config.toml
qk_norm = true
learning_rate = 0.0106
lr_head = 0.00504
max_grad_norm = 0.5
batch_tokens = [16384, 32768, 49152]
MLP neurons of a small language model. Each row is named by its layer, matrix (gate and up: input weights) and neuron, and shows model dimensions 0-159. Each number is 128 + 24 x the weight over its row's rms, rounded and kept within 0 to 255. Numbers have three digits each. A neuron's up and down rows have the sign that makes its largest values positive.
A block is one neuron, or neurons of one layer that tend to fire together. Before each block is what it responds to, as a language model described it from the Wikipedia text at the highest values.

Description: Mid-word joining pieces
L2.gate47:158099112123124098107064124165122167112139148129126120101132119091108136142144143124124098117128137140140101122126167186117120164086119143157091151136142142134127152162137153141097140116120147129113184123091119134096134108141117140118122120152125122074141142133117150124153102136174154121144120101120138134068109173123087118127139129166137090122126135062151090140137128137151136166183112163082111130109122164107130116135095105078128110148182150120158155145124140164090140120144113
L2.up47:135114094135145141115099148145140072097124094155178100122157127069110125143140145125137140081151131118111147114131171123129130105137160161122176101125122097088129104133112102131159091128158145162124131111149133115136124151088109076155108102129115149084112081169125121141124156088117157149131116105111104134148106152132113167153092111129129117120102122133173113167111144160107142143180126109125172116115147141129103128147149143119148123118134131136115119111074149148128126111166207
L2.gate117:123147181186119156109126131059117149162128099139113128122110151155105115086112089150152135140152147099087110138114105140128138164112101138175107116099123122173130108126110121139122164152146129145128111135102154140113117117131162156159120079131117171101189143116137128092155142095109118131125163110116096124117141123136152174117133111110126128117133114135140137166094172157104146131127096174116122155082142126111112165086115123091136100113128124112157102125186127147140076132143121
L2.up117:176143134144146131145127092089103089159128080145122119125091138136062160110128160146158134094149140102095125130120084155116119152147114138134132106086133117151154162133115143127106171177145113155127144134094136142127121097143131149128093130094086141105157136152113084132151120148140140133114160136123063153074123099131159145115175090135150122113122132125143129131125161130136135111168119165114096090139147132141115159094116143105174109133095110105121125127145161157112092124180104
L2.gate137:124115115161091128123096111127168111094095141129134129084134141121138099152120107106094144148170170114141133116142130142122125140109134128141128090117096121150163144125110074117104128147125141138140160105124103200116118133132094119117087148121134125121173108132121117123153141123147103160120125178147122142093138105132078153125137133160144138101155113162162158116139094161150139104141106136097148130130143183085079154114137109135157111159109111143099102137148143068149125089193087
L2.up137:130126125178114159133100116114136148133109110139147160125138180134118123140149158132143182150151108111101148141148131148116138121115120122121148130114120086125158121133148128117094146104123171116125118127124130119148171096122095093069087132137165139139164114145112080135143160150131111148090131109140125119124143090117084083113159139155144109109109116119149161150157117161157127107154121130141084108153126176051143157121118144109172138131117134130059153115119114061126126133159099
L2.gate138:120150129131113152113148109099096112125113126117104154131122170138125168113127147110119161129142158118124148132162151140115120063171092074092141088105081111140163112144143115153126124158140090066102112139101076136142138108138142096172091098112149140144136120155139080129132104161132150136115149086148141122109151111128100131138112120122170105147169112136154158131124137147125168115129105142120111163121126146117097153115132118090136172159075147116125149150139162124176116133155175
L2.up138:106151139141118109097123103149121075178095138126144130096114114130133116108140121137147163128181122115144129074161168156155144105112079132093164130136150149151157091114164165102137141140124091085118138110131133102103136116131121106146121075149122164124156155159168107064169142121122120129113113159105117106099113133104098114110151118135169131109187118102097137142148143172154130121135124148142107116128122134066126164125136097110126117130132108115136146146183098133165139112135125

Description: Pre-verb auxiliaries and adverbs
L11.gate44:115093130116131161105184159133136141127156112133136101124092129178114098186119128111128113099160115152098096152120128135141151121117180121142138105120155144140111114108138139169140162147140144137147089138136117139112128156147150128159098097104175122118091118111135119146107117058119172139186085151119129106093132082114135097133114074129127120123134127117100157152110130102120180120085129142151100088108141166107157147109111131096106122137148096154128157140154117177121143127108148
L11.up44:090085088143110098112161149159111174108138125141125054114131148175120128132072164111123149159130114152128086173139150091138141162178141145127140124127116148118113120151103131149104119113146147135126149126167137107104126101084145144106157107119088178135108139091089118121157112121161165117145112147126147139174118145111127144171122080097135171132129115124106123095126093125151133164139127118108114110137113073107146126129122141117114132133147146105119185114132147152088138105115129
L11.gate65:129092111143097146105128113158128124185142130067110151132118135134112086112112090137084145121127139153128134164099146106148186147155129081130095124173110129134143101097136116137126120105185153079145088107107118115192129150140118147132144158123124126121149125161134108109148116149147155125175112153109154127093115139114138111148102113134105148113156099100117165110122143134170122099126138111156055152119114157156101132140127122108145071148110118139109147132122121167129138085102115
L11.up65:083107109079105122127113118143190129103128152150129136142080149149123127118118128077075109100120128106131159147124132097134119128102129104116148083154121128167169077122109099147142177094103135127125149122164124124176136177149140153154141121133144134154126106131121120098139158135136165136107101097143167149118091141129122122143125083132127112094122156163136165142145134124122115098111121187109137136095117149079108151092119119136138079139115147156114127146157153158133161163120080

Description: Date and place connectives
L2.gate10:134115114110088108150130124127136044137119160127105098147101116106113090134129118149130143146136142131131137136163143104098144120143091130165158127163121122134103121152076115124146170148138128156068144157080173147116118089138088151118141154120149130143145126123116117133140114137142101123145088153150112200121110101119127098110118094153155089146112113123112187149141106118150170145169154155124116088129146089151149117099101107139115139155146150109117146107092147120086096135142144
L2.up10:146145122133107130111151116139164069122079169122125143149130148082123118119143108128082124099180109128119145122124181145102125094126122140160109116136115124133082122128098153088093160112146138156110175166101160130109140080105094108112126140096142119133126108141130129126142082143130115147151132145138133157113075130145155129118158120178152132153101110147093165163101165127132147118168164108105137105134153121168147127079088128141120137150144167111121163125094116120104097129165152
L2.gate154:147126103166125111167125101129109112135110123203139160154134165098126127120109133113125117089145108140097107088161151121093134118129140150183107128146103097180172104136067128120158130107124134150096108103127149111127143174139114127149166094154105111134130135143101101124175126130157126162104081125137092144168136130106116131165143140091115130117101139182114199146144118115148131128144121085097141107135120145155128131117120096150129096142132152109136098132095166102128123129097137
L2.up154:188135134148138117159107082088106111139111111176073138151119186128101141154146140131150117098132143142142123089189123137136170109156115147185126147143123131142128140109107144139171134172161119133107118119083157108101139100117099150154113085192098114157134126112097112122142120143121139133091119105140158192149126113107159114130103129114105124146148089164132166121107139124134101094127108129104110127098102135157122126088134123153107112141109122111155087130111151114135114106139134
L2.gate174:157135085104125079129139124114100123151124156128101129113087135119145119130105105134130137120139114138099130126157136108094128091168114146140145120122148131145086172121124111113114147114139115115114163152094108156146150147115102086119143166128160105163111127097066128091126153128169093109150138125135119160126119166144139157177135076144116132111137173160121186129128096140122105154147157129150133129059114142156156145146103143171133100156138131125089151131109078161089092158115121
L2.up174:168177096139105095183158141098161108135105131151100142110099145121130103115080109125128128121141126172118130089128078094093139102147113122119135119136140176121123172134138087123119152104160108107125191166091117102138102133110101163123129124109127118160092134125089142135114138181166088112117117143125095128117152119159132179137118096080078139117117146185132129129121109157135138147128170137116132123132105136162119138161111135159118150146133128138106124125079123143096100141117144
L2.gate187:138117105122181082153093117167131136134136121172114134133114155107121120047074105147123151164141116130122145142139093094138157133133110101127143124133145140141155088139122083128172135150165125139117161094096132138125143111155136096187094095141101121162139166144149094100188129137124113135145075128144147116112092116125108130141127142112119125090105104145178180117136128118104146170144131125156110154155098140131148112103103149092130133161135156093101114137125125126140127117106108
L2.up187:147098132101107102152139154151092135118144145159100177136125133108149118095093124132139128121140070136130126128123140088134128113130167098138089131133127135131174051147129074128150142169141166141112151089122071152121174108141121116171076099166139125140146170153132126121128148151138081145136077107122133127105135123146123125129137131099149154153121146129157164109113127124083126156153172118122117135129087141149120098129085144112131169148129126143113101102128109109151111159159095

Description: Hyphens inside compounds
L6.gate2:144142143129127137138104116133132132126144083131098181152121205121141114120111137154135140152122118159136075117100120097114054099106144122098146146149176142130139153150106143127113155165069080137102129104091118136142138111169130138120147133117130132145120150126158142107122126157137109078124165165107093114148175142079132104131138078132130108096133101123103174088147098107106158090157126128108129107132124140115129125154102117143153161128128130165128132106135141108180106140148127
L6.up2:112120148147143138080123110111159136161096114159163096107170113142145153101110108151143111119130082171128109122109113118126137102135159160078135108080164110102160191132114136141135106137110109115108123121084124111166108104116140103152143142126090133154115153117155142143128136137124130134165155141141156100136116118125162137110100102111150108088159128125109101107101106140099092115152136131123135077084125125104137105191131149116106137211122155142134133115148141161145126141182113
L6.gate3:143128153128107135141135124104083131098127151099167111152134148153128095144125112111131187145161122133084146110169125102129123125121090136147132132148093145130083157090089177087165094100132111116131119156105121136098097183154144125118089133120146124107139101108120163123119130170148136097143175079126077136145143084119134097162156116130144144169136100124141111109152135105134157159115109101143135130097179142122107148141109133088113163156149100150142132128180101109126145127141149
L6.up3:090107154110088108127146130102106158090112130099169112106072174108122113118175126095139070145110121130131171141166130126123121120121144179114137124149122159104144132126113129134106080127118101122153117149178109155118130121126145143122106103105145145136179113123113137147136114121171087125123109110110120146131136128120151070125172162159103115141136107151108154131146122110150157130141117120141157195139129158152175140129082163109133158087108077111091124113142126131174134119144126
L6.gate33:117127107145116087118122127105130143183122134173117123113096136105081106131120096130092155159181130148131136124199156100137090130095133117122094134162157171138131160113168124117134144182139112156130110142175108143159079095146126117123083153104116134162156118150089136124163151133119097143126145119143079143129173146118086108091113108166150148129131105135144147116098139123108152119131118136080081113126089127109126127117115146120138122134127151106148131107162118087127087109150132
L6.up33:101144104126134145122077139122110119176101126121099159113126139146117105123102098133104164127136121128141111145132132088113125139078094136108137187128148138142116115164109138152129099132147077182126154147154172106133153102149110131128080131096138157150134124155143167119165137137115114130112096131146110164123151126073114149139111117160159124111131139163095127110080109153116124172145125132047078156130125177131097107099126140109138120148126146089123154098135132167112141153157137
L6.gate60:109147127162134205148089101129142104076138139128104152145111128159161134135129093136116100148191133116080106110096160166115174159125149138097109186094129149168123129125171132121146166143111145141168105136090126115159091131115127098127153139174155135156125124142149101131130110136132134137127087134119150122115109139095093105107147134105126140161138123074098122120074152132132121112105099147145115107154145162107125120128141165134125125121138064133102131123119118103143144095113128
L6.up60:139170140165132131124123150114105137158140100096161146171110148103066123114117153130155127098192094092112108071127132121126130147135170123110134129129147107192104149147159196098142118156168134147141125109136079119116091132134140115141144130119145134147142116091124081106135116102142126131145176112109145140134147145102135123084130154103098120111138075144114112110100098112133179153123112155133096100109139156125125108132133129119142112108118138117104120171102133185141115098151108
L6.gate71:135144154094118120162111132156175167117141121104087132167099155142118117161136162163175100133133154134127084125137115126103125180150092121129144096114165130105148151137182114095164137126104136112121158153063102123131155138151134131100098098098121121148155148105110137127116106092145144137112134175118128151081132124103150160124157135164094096146118119092184139133142089133149142116161107126111114118094131116118134152109132090147101117078134094092123148130141132134144156093159133
L6.up71:119098111114135095101125105123134097082085127175107152125139161162109151124135188139108141117116173091138142140132124136166132132140141110112130115092144144138139145140125162088091107092131176110136149127107170097102169160112131099132095122115130125122138139169190136069153134096152165132110143121104088090111165104121114174141162118135137133118119109097137124127153101142126111175143150124161086149121100141103123155136126094113092126103132089105145135149139110103137153151160126
L6.gate72:183126171166162143105162127097154124116116132134117147160144115121100162130130138077111108132117130145121151115136075134168126148128103119127104077084142127142151126146144162121131133131131097160154145146159115144119069141174104107127136119154102120124138157093137126094142150102138147132159140144098110123140179146129109093089090063162167120088155075123142116115124132168102126140117111136108072138170145152083153123150124110130122123132110101091104149149119135105122119136124139
L6.up72:131163171171170118121074085126123123102145150166119095170171121161136112126109149116120147143115154108083142119111111120135136155138164070119137095166120137122099133104132141144104148143131078143125096136106104140121101146144111135154129059110094114134123159086156136151168094136128088130128119132129135160121157179141117158119127125166143115067158104129138107140072135123113149106136114098117131156129170096141129113133140125094135104152129124115115121095123134137177090108138139
L6.gate123:137122129162195136150073122137123073111138120132152166084118149117130131150140122109106114174116113085151143100094113129126094131144115142145127122184151096094083114154156146102133148146149130134124146133146080126096130115151132083131146152141143164117118149094126150108100060114144116122142109151145123155139175100146105165134149102086144113146143155107109105166119061125105150127100127155141110118127156154151163166141126158117118116133127133136128151122114118172159119095125121
L6.up123:149122123170122123083095096104112102126137109117146133136136184112127103133148100156135106167151115132123106071109140159116127143094174149103140144132102141127149162166129136114110127136122137162133145177092145113108169128144096129103143116117131135151107186096108159130111142108143090108078132157127121176153101131178124133136099152147101160121131132110101115134140055133157080117106104144138112179116155180133137093135124149123100182126126136152117139113125122143148106120108136
L6.gate181:101110148183148143093169110080157184117107139139118149139166099093150118127136121166119089109168148137074135142131116157107107138120131124141164109121129188103118146142106125118139125136106106140125162120083141077157125142132102176092134155166116143132155104150135125116121126120172115101148161099115136096143134115150157090133090096135132057110163114144117104131127147120124143140132092120123125115130156104127091155069105118097169141136099130139144112156129127119110110139150141
L6.up181:130120099116140194133103156130103117127125099140142119146131066125102111108105142122151127161166121159162091135154074137138123085136120088155118148156131129131093169142155149121144092182139157094109140094152109104131137168124117105092126104119112110115152131062158114134126144160162104119169160153087144145134153153130173106134153123106123108183153138121122154096121110112152123135084108162135113112120146119126122144148132130104129115120123166156104132119112127111102100129183158

Description: Adverb endings and modifiers
L6.gate9:105086122131132089183094126116106106117113139097132129112150100156135097126151134146133118124124128150110179136124073129140104098100129164163127094170115153178135115131092122181127149108166127161166144140130143116070121123124095089108152146095126172108130065124102154118146134108081148110148123194146149129111140137162124145163136152153115130125131160091118129138093107125131118123104134127143122173094183111095124136131149115108121141157098143115125137150116141103117135091131137
L6.up9:149129140123143166130153136109215130113157096137103148131085142134182123131120126133108149169120157100128107141190127114131119157127130112135103111098146126118103083117117129142140098090146115126130165109123083117125125155181146082129137150164127155138106112080137117160096129109114177135126120171144145133142122113174127137114114126158141116143123141146109070142143155120156089111107088119096099125125081148113124109119111092108113121159138134136077136160109132178114144113103130
L6.gate26:128106134139155108106120141115138083118116159125115085124146124113106131139148117116085120179142100107098129166124114132158129202143136148152161127126083155117134121098129160170124112132133110148124131104118115132164162143129153091128142119165113180107150098117132127156111121181097166114150126126149130132127113150159156122149084094096141162168108174103128122121079104137151114127129116148163128094113117098103145128118103128106149105121179099094095135152102125167119142061133146
L6.up26:132113101069115124143126169094121093135103173113128115138146115139145133152142148132135132142166090125106120154134077121108116129111144122110123136091109152103143112097160160153138123131129169140134143117159112157135091070120155103167094118145107182128127115140141117113131130127127154137104075117161170114144139198123125126164083098126131134151122169113142124153113131100112136128106106154166117122105112118089135108101097153090128133166109142143173120139113141124160145083196134
L6.gate49:178130078152097158165139150111112129109122116142111112116096186137105124160146098144114122135119078139172151065124140106146111130157118147112099130138120108138162180152125096106116130112115101170151117119121089124149117124152145134151106116116158162121136103119102117072149146159123108111080130129156138134113130147115101114194140123109102122187169102092145154128104125134098140124122182136105103127159132131097124109122111132101098109182149108145117151123141136139132135098153152
L6.up49:124119153140093138147126152122152114110143196129163150132150155160127141117187098121147138126142081119130126105108138152131119106125078144135126128125113138130180116126155128125115182093120132100109114122154125126175094161120134116138105116126137115157164096113103089141085162139118117149133127161166154111133141133135104133133130061166148110142151101069123151160126137165152132129177136120166129077100116118109122074064108119105136115116126111144119102099130116136094154123120102
L6.gate106:128137145114184067103158164106152132107168183115122103159138101125097106102106170124133139091126095114151109103102119105184168144092159120126160122129131130123096172107119111098127175113128183123123123111139149154129127191169159102130152119134091160172114135138153118114152123135159108127115122150146149134138094146087096143123099125121146093152090092133144125100101099125133141128133114177144146146151112100120108109120117153091139098141120127127121114119111102142099145122140110
L6.up106:118138159123097115087110145127127090125152134145129123083160103138104110151139140101139118070119144107152095090114109117157128117141107123109155155131137124130101120096068119102135142106092125133128111123150148161111117154071127134127148135115125139165134132132159164125100122168169104168120151166179117163115087171091097153130151100121138141135140134133109156126083090136140115151110129152118116113157137154126122091117070202131173148160142147153131112126115139157109115090146130
L6.gate113:167099132106124113150130109096122149150101171103088132132145142096118125135150128110148126136179133118115133151100144125148085096142135127143139145150120128092158113140113131107151168129122069129114128135090107128119155065095122088118131117153132150093126095124151125091147111180127134117138118110143148163100100142151138201139143143130146172126057115099150143156151143097101106084145112149117119120138155148096128147139121134123114148139157120164127110135161085068146163118141106
L6.up113:119119110152144102123152181111079163131134142129111155115096148143108170142117164117120100174177207119079157145155110137122080106096109114175127110090155113163120147157128141105116122125119117173165125100111171149097122146117126139112117128145100116135172157113136114139146136189155083101130121106139179124173133122099129154159108113116122114119123139128130117133140112119119114129110147131095157107099140163157129106123119111118120128080133120122103132157137153117141099080115112
L6.gate115:190116109130130124137115159124095112150143147089105136101156148129168117122114100175156130105110089157174144150154121100154087113135128155143109158147102127091111101105105155127131133112160119147111104112118141180141173132098140094129100154133118126145114162116134164123117108170148125103155139159135158141168155115092149149114111125114151132160110107089112142079118111116110113135110094110101171098160133131167103161126165143139153092126165097121174083103122117140100111139151136
L6.up115:094125155134136188144084131142093159133155133133093151102132125166103102114135107089102121089167119182147111132089158101100115099119122145169095118121123137152122126110123082161115146125154099130141084100181147145149115148124116147151127160111122159169108207123163105164124108153127143121141145164140135122157118146122111141126107116117141117134067155118153099085109120156137108119092137103090146084122152152154088140123139116101120132137138118142140107117098130139125127155128121
L6.gate131:125095109152142107121090092120152120127131141160141121142142123148153099136130120144100122121063139130100143145134114096119168113108172130080127121133123120146156103106158130122131117093180159132108132141127140147146127062125129096181114133137187148120119140127119124111132131168142137155133106109177148169105141094170105132092115087129104132168111141150177156067123086142119101133129119121139105107124194104119141158108133112134113111113131154111170108149124177126118094114119121
L6.up131:108123134091105113173150108112129143124095096129098133124107142153096099148122135107125121155117120145112119122152154117156157125138091070129136158140129089130163136146123129175119185111154163158170132165127127124104134122127130099161121109152137166137131121110111119153126083164126161152152101121145101122141136164140142137131129149049133132130118120084137112130090109080117130057119127155131102126128181119116155124116110156119112132157159130089124160133173106073145161100127116
L6.gate188:123121113119122130154169022114125062123126090110128138159166116140118101131130140178122170119179142119136177127118126118135153106116173104146131153120088129107136144107074112112147116152189144133099098096062103167101122133127115125165120134132105116131103155146116109107122127134111136141130107121110149115119149119123122128111161159175131142136115121123150143143146141101130132104130150145139126116124118166122120172124106130138116128180119118131141138136127161068155098131141089
L6.up188:157082148143160131109137096131132117094115128141127125123096100118122139104085113121141121118103138115128111132151104121156099115112169148124129136062104148145123100124113108217118117143100157155133190117095133120136130116130115154114143123120149159086128134123149189113142154130102179121088122164153121121122166151144143140109142199132142116151110112118112091126103098135166151143115141101065141159137087133089135138120141108159149105126136147095131162105106125122153119143097126

Description: Split verb endings
L6.gate0:106167086138116164123124084125103130113115136151131146086111134139141158135144099088139159119124165125080155121110143150130095166157092132111155124137148065133162149140164093111104110121099110140137118136134089162138108104111108110101178149090120099108104143156100153117145126119156167166089130121108096093124144134128124134171120129156156156151132164098147148136138117111103087169121158136157119054113132090110118106118102146116144142123164087117125166110119132121145127134140151
L6.up0:103122120132127083148140132146125169079125119143141111108125128165108164077131157171116097182135118094127099124123131080145130159161112112156115167101100148117158141138158186123096158152132106163132136123099114133141112122138130164124105117134134133161155127136130119092108097135132115120148152131134136091161149115084141079131122169133164105097118114109099114131153127107132137153135138121131158158125124095172123103110124168134145126104149157119058137084116088165074132144139151
L6.gate31:136145110155123118124166094140120119095109159130103145138137207104152142133065160096113134100132134131099149116109104131113137174123153138132142170113138120134104121133164144101159137150126112111115110117096121152124085121121136156129117159108099113156094110110111150126133116179162111102106158111142105131155121113118153125101103158091167129172124116136097108127115115133103143162121154090110142120108122138155133113141140143104084152148156083080124118135106095137186137108205153
L6.up31:119137157141074143141157103089080178117097133134087106162106161102105155156150131100112103103140104129123146129089147124144118145164110151125137151143103138106133114141136116126140156141121152111125094115136114093152124088164115121157121133144130075114078112172145129143159105147120089100104121120120097093131141113096117137119103109141156136124113100158116126113100166178111156160130121136134085168121118127172162129103125098138140112132139152080153113166076133181119112152164126
L6.gate40:120153070146122073159138138068098137131123126193136130124125153133118119112125180087119110136133140142109120192110139138151128151149105134102129130153161120113124126118146098129159135111107174097127109110118139112162100138136118145134137095139111129102136156156143153099128130116133111143140114144130142050132178125127090101127146145110149149101144112131098117155148115179126133170094110125142097119209118149132146127084096112099113125152142131073112131097121144137127114127153115
L6.up40:134110059165118116139110194099127106115097124142133122121134141154150130102129177136104137141145155170135124149088121143142112126185145136114108132110168104113166104065137135096112122129131126139144137120135155104132118111150153134135115122121079121109087157141144128115115134144149113105132095134133138091131140137126157147103114129099143121134151144115106126115134121146126129174120138116146144190163123123094114178160074131126149111092147123034126140092119137119119077145127165
L6.gate65:113142123161128126176138102145129133126158116143091128151136153160118131140155118113109139109096175132175091130071103134113139172116060155097105164097139088140155122105134150128156105119103102110105142101138147162146115145123157129123122132083132097113114122157157125145125113129131127142141125175150139121181172151127122089121101120098131100106158104153184160132111127151132120134112130125146157117157106138148119143089127103119105062139115098113139143067137119170155110130130156
L6.up65:134126136147114138130163109148112089135143154122143106143152120132144127124153164125116106117142189143144123107113104112076116128102166115089167156147156162123123169093153134145088123147135109119104117150123156163154161135126131133102110136180139135162155144167136115107142102125086167083094147097143066082169125083119100137117149158108156117111125128107158114142132153116106130092137127077157097126107137163157119116111092089141123097108096139163165111136120093133122137109133106
L6.gate103:102122137140143128136147128119137138134118107126114134112109121131162087107147138130086092116138127115167120129173151170098169134133120121146157080108141152148119138122099124138136145141188182115131092103066122140143145153135159114132132166157131141153146143084102102090170167112094095126137132132126131112080130156095152145076151166140138113177145148168124101144173130112123101154125152111084125116116148120088130141102094137117148073146151107134161113132087119129110101110138140
L6.up103:124172137138141089138104162108153140104135124150111066154107130093137148132136103104099102114102169162115136148122115160116135086104134153107103174136105127165164099162154095104133130097152106152107118093114150117152146143156131130162102106126125145120121110116137152136127170105131130093157110122130149139126160115129148122135163134175107117090132178087090072141155093158108123147152144108137142136143138147130103136071164115130112076087155157118157146149101139149105144133119094
L6.gate132:128211104112112124119144159093133186130164142118160117107102079097109114112131128110100121112133129128099130120151141101136099154154108133111151139115173142118126136161126121097103104122089136123138153158119099150155086150110160162137096142107104125148164167109111163141087149155119170105101103135156146097101132119160123142117132130165177141158143128087120094140087104138148111136147099116125121140106116142125081130090138122114084113130137129167100160085135154159166128117119142
L6.up132:121171088143151141088124111125121091166109143133078095132151093093116137140105111096111120139159139152142152130116185160142136152118131129162163126131141119127137138123149138144097172123130093115112128089145081156120109097085148147104148136140138133162122136101137139132137086108107172129096137166135109086141107135191140119174131121142174133133110112094108105118142138178104126123086116125136132167122085149094124127145129166125135123169100171080132140100105132147093140147152109
L6.gate156:167145101156121124152093102136149095152114141125090126134147133128158094101105148101100096083146170131101097216114132141145149128107090121157146145142134142101141098131148093121181152150097108106141110073113144127135124162138108173118132111186119154124136133143122123083108127137122160107147114133155124086142102107120117174123137101113161140104151123102098099154133094131131133161117146139124145149158158143097117123129164152104130114107100123076119139123161135117100120170118114
L6.up156:107114110192126130142090101113126144110139105095183133095158148101129134139170161098142116071129127105170132174122138147090180121124147117112156149124122134139099117073135084114166135111126152107114139093099126146107163157143124122111108139141112131150120102148125135103104124147154136107143126105142122117126127093133139124150155167149148141132126133127125108129149112080097148114104152154105122154161117085123096149120080138074151110124134110072160160113185153109162124134101125
L6.gate167:085126129165100135149120148129125114130146144090127089105138120124098145150109124069156134123087123135132138132096118140170169130114141133128119131110117111088132180158133133158109134096132155109152175105140160126098145100157101077124136124090126147111105142119159105110157115151162094077131138089136163127136127096111122140148128115126136127131161144157124172085166143123135095128125136165134120139137156121150084140129119121108114093168105151104066071128155125128160149118153187
L6.up167:157161120108140168135143141107088127107122138148103096117158143146101162125103163126151158144100163126129127128131132144139125174116136092143115121091112135126137127133159123142128111118115174095127122116132129132117151104126160105143111174118113079090132103088109088138121117114143077162085103129146119132119082177163132146128119062098107149109143128163156128162125150130125126154174127145155121137180172116137161113100096158127113101099144143079072115101137146146099095116114138

Description: Main-verb inflection endings
L11.gate20:130158137118127087103141147117099123175141131132174130094091131115132146187102148119116048124087119149114132139122102140145128127171141133098092152157107156126154130106181129087166114162157126133125142140098137119114123126128132130089139093143117125120113128075147170170093106139114094091147145135140159135123162119111145137134136108122124151113163109090143142157139120119100152146077162120119108114131123130126106142099145132089114132129150160135140098092149139108126088141162198
L11.up20:130134142122111109101104121138106116146137132216147121123127134082134135141121150130156123112085116138123136126134129145121161145133136185084160112097122143116112143116150135102164103134133174122154096100104158132133082075151130141132154123156103135148125133100156137094154129108110112104182126157112116073150130093139137132130134131116132172138152110064111092128122181168154144108073145122175122136158121152096171119123108098117127110111142136129129129107115139124088119128093168
L11.gate82:136142112152105101098111085126084100173162125128210154107113094155118110120173161132130137088133142130145103149114147148162132118151166108130154098125100145107141156123156107130158103115137181127113129083145124143109078104139112176115139169165124131140130128121102153136146146154138119115141084148110120083144145160115137102151125136129124118114129101109138113107129088121109135125124156126168102125170137116080117133143085100143116097156151120138110153093127081169137088112148137
L11.up82:140156120126115129110126116123152082112130121137160158119108112131128141186143130168127107076107131105093102187132158141156122141148120087122135108171086133156089140144175121156112115130139128117156136124172101121096072110159138130120145114127141140184136089113159168132129138156155142147139185120157094100135114167056126148123137119156126136117111131119147117142108125159142075146087141145114124120147133123117123087100128106161112098144105077126114117134142110134109126093102111

Description: Mid-word fragments ot, eng, Count
L2.gate18:162138073112161145121143151115111129156096135122157153119134142110109118147085154156150150143117115145099106116154144149149130152132147169148105134090145098137182149145101081121156142147103166102130116094170182135124118145101077107163093146107119093123078138142109144089136106100082118127119128127157082135127117125111133134168111150160140145086106114123130093133141137121164089153149116122161130146104162117171127127128124146090128098144177146145146144126079117108103108120120124
L2.up18:156139106101118142127137157153114159112092095143161163111153153112134122119121153152109116130084160168091131095132139164154133153145115140154106104140180138136156174166114140072110125103082123115148110124111150123115098114153109150125097135135111110102064115159121145052179113096142129128141127099145110153115108157143121124177120133118091135114103145147104122129126131146157122139143101118177131157123155124122130099151100125115143091144191155123127141147121138094089126116133102
L2.gate65:169121086126140110117093143115123153107142138109127140125140134102169099173115172104101098132108093154099147154105145142133102116147121122107120120203140145099119136103096085095141118119106132169146146141110146162161154142157105139098098146138125118112096110130120128146146045112167107114100137125121141116138095133132113153164079129126119142096145145162105130111135137130129123144117121154134143174123129115140149147118054152137182116101145162142113127111144158146129184155110124
L2.up65:129134123130106098123130115136147102128161139117137111126147148105130114152158166184172148165094111146109143128118088162107141124138112172133105103112160121103146137126102093067147138125138136162110148168145137149144121140109104125151127083130191104084123077149091103151145126142126092121149214151175115181135122133077091110099121137106111106142153129117122112097123159104154127113139112116124151160102134124119137120114123122157108135124116172116104109104099142131093142155125138
L2.gate112:106067132143158136151151097133109117137124122130102118127127141140151127105137081144095115156138131135126120121130167141145123105147103118110113157146063153103123140133111142124090122157122071126112152110129123148168129132127116106168140117102174159123123142109091141096126140137109108141123147101087143127137139155187124121134153107139170102139102115137157142101141108113158090098130141115197119099134130130115192126126085097146185160166155151137164096102100116107140133159080114
L2.up112:161165106128096133123145091097123152150099143144136105117170140123130102117081124135106154157128152093104073131116138168149093146130115142119132122125150165132122120117142121116157119112129143112113090140105104132141090134214108114165088141125121160094130122095164120149156134143161090108135171138152139132128087123087112141116174123135135131082126129151155087121154134109114124119136133098131142098134113146115115091158144122125128158159156078111136148074130181173159149132150133
L2.gate115:143145115132125190151140102141145139099100128086089141124164160129115139119104072118132171132095141158102103142118146162120126080115129127118131138141120135096169169134110127154118108146115115135169111131113140080122113174140110120150152110109168147114107092152107152128122108124137064100147135112115176165131100127065113171112103125134141166137138113127116136125122128095142143159150131127150157105096133145092133091118113150121166138091173146094148102085107125111130169123110152
L2.up115:168152069128114163123124145106131151094113103126088140094125153132129117127157101123140136186138140114115130104131103140111130143130146119130118139148159161101133144095122139093117151150104136151095107094130158134146098116136112103174121119146112133107114123169109129159138140095134101092104120139160140124135121128116118206139128144111156167134153121155114136121122068092183092151166182158127140123112136131104116097066105145111167138113174147142099102106079112146128127114148145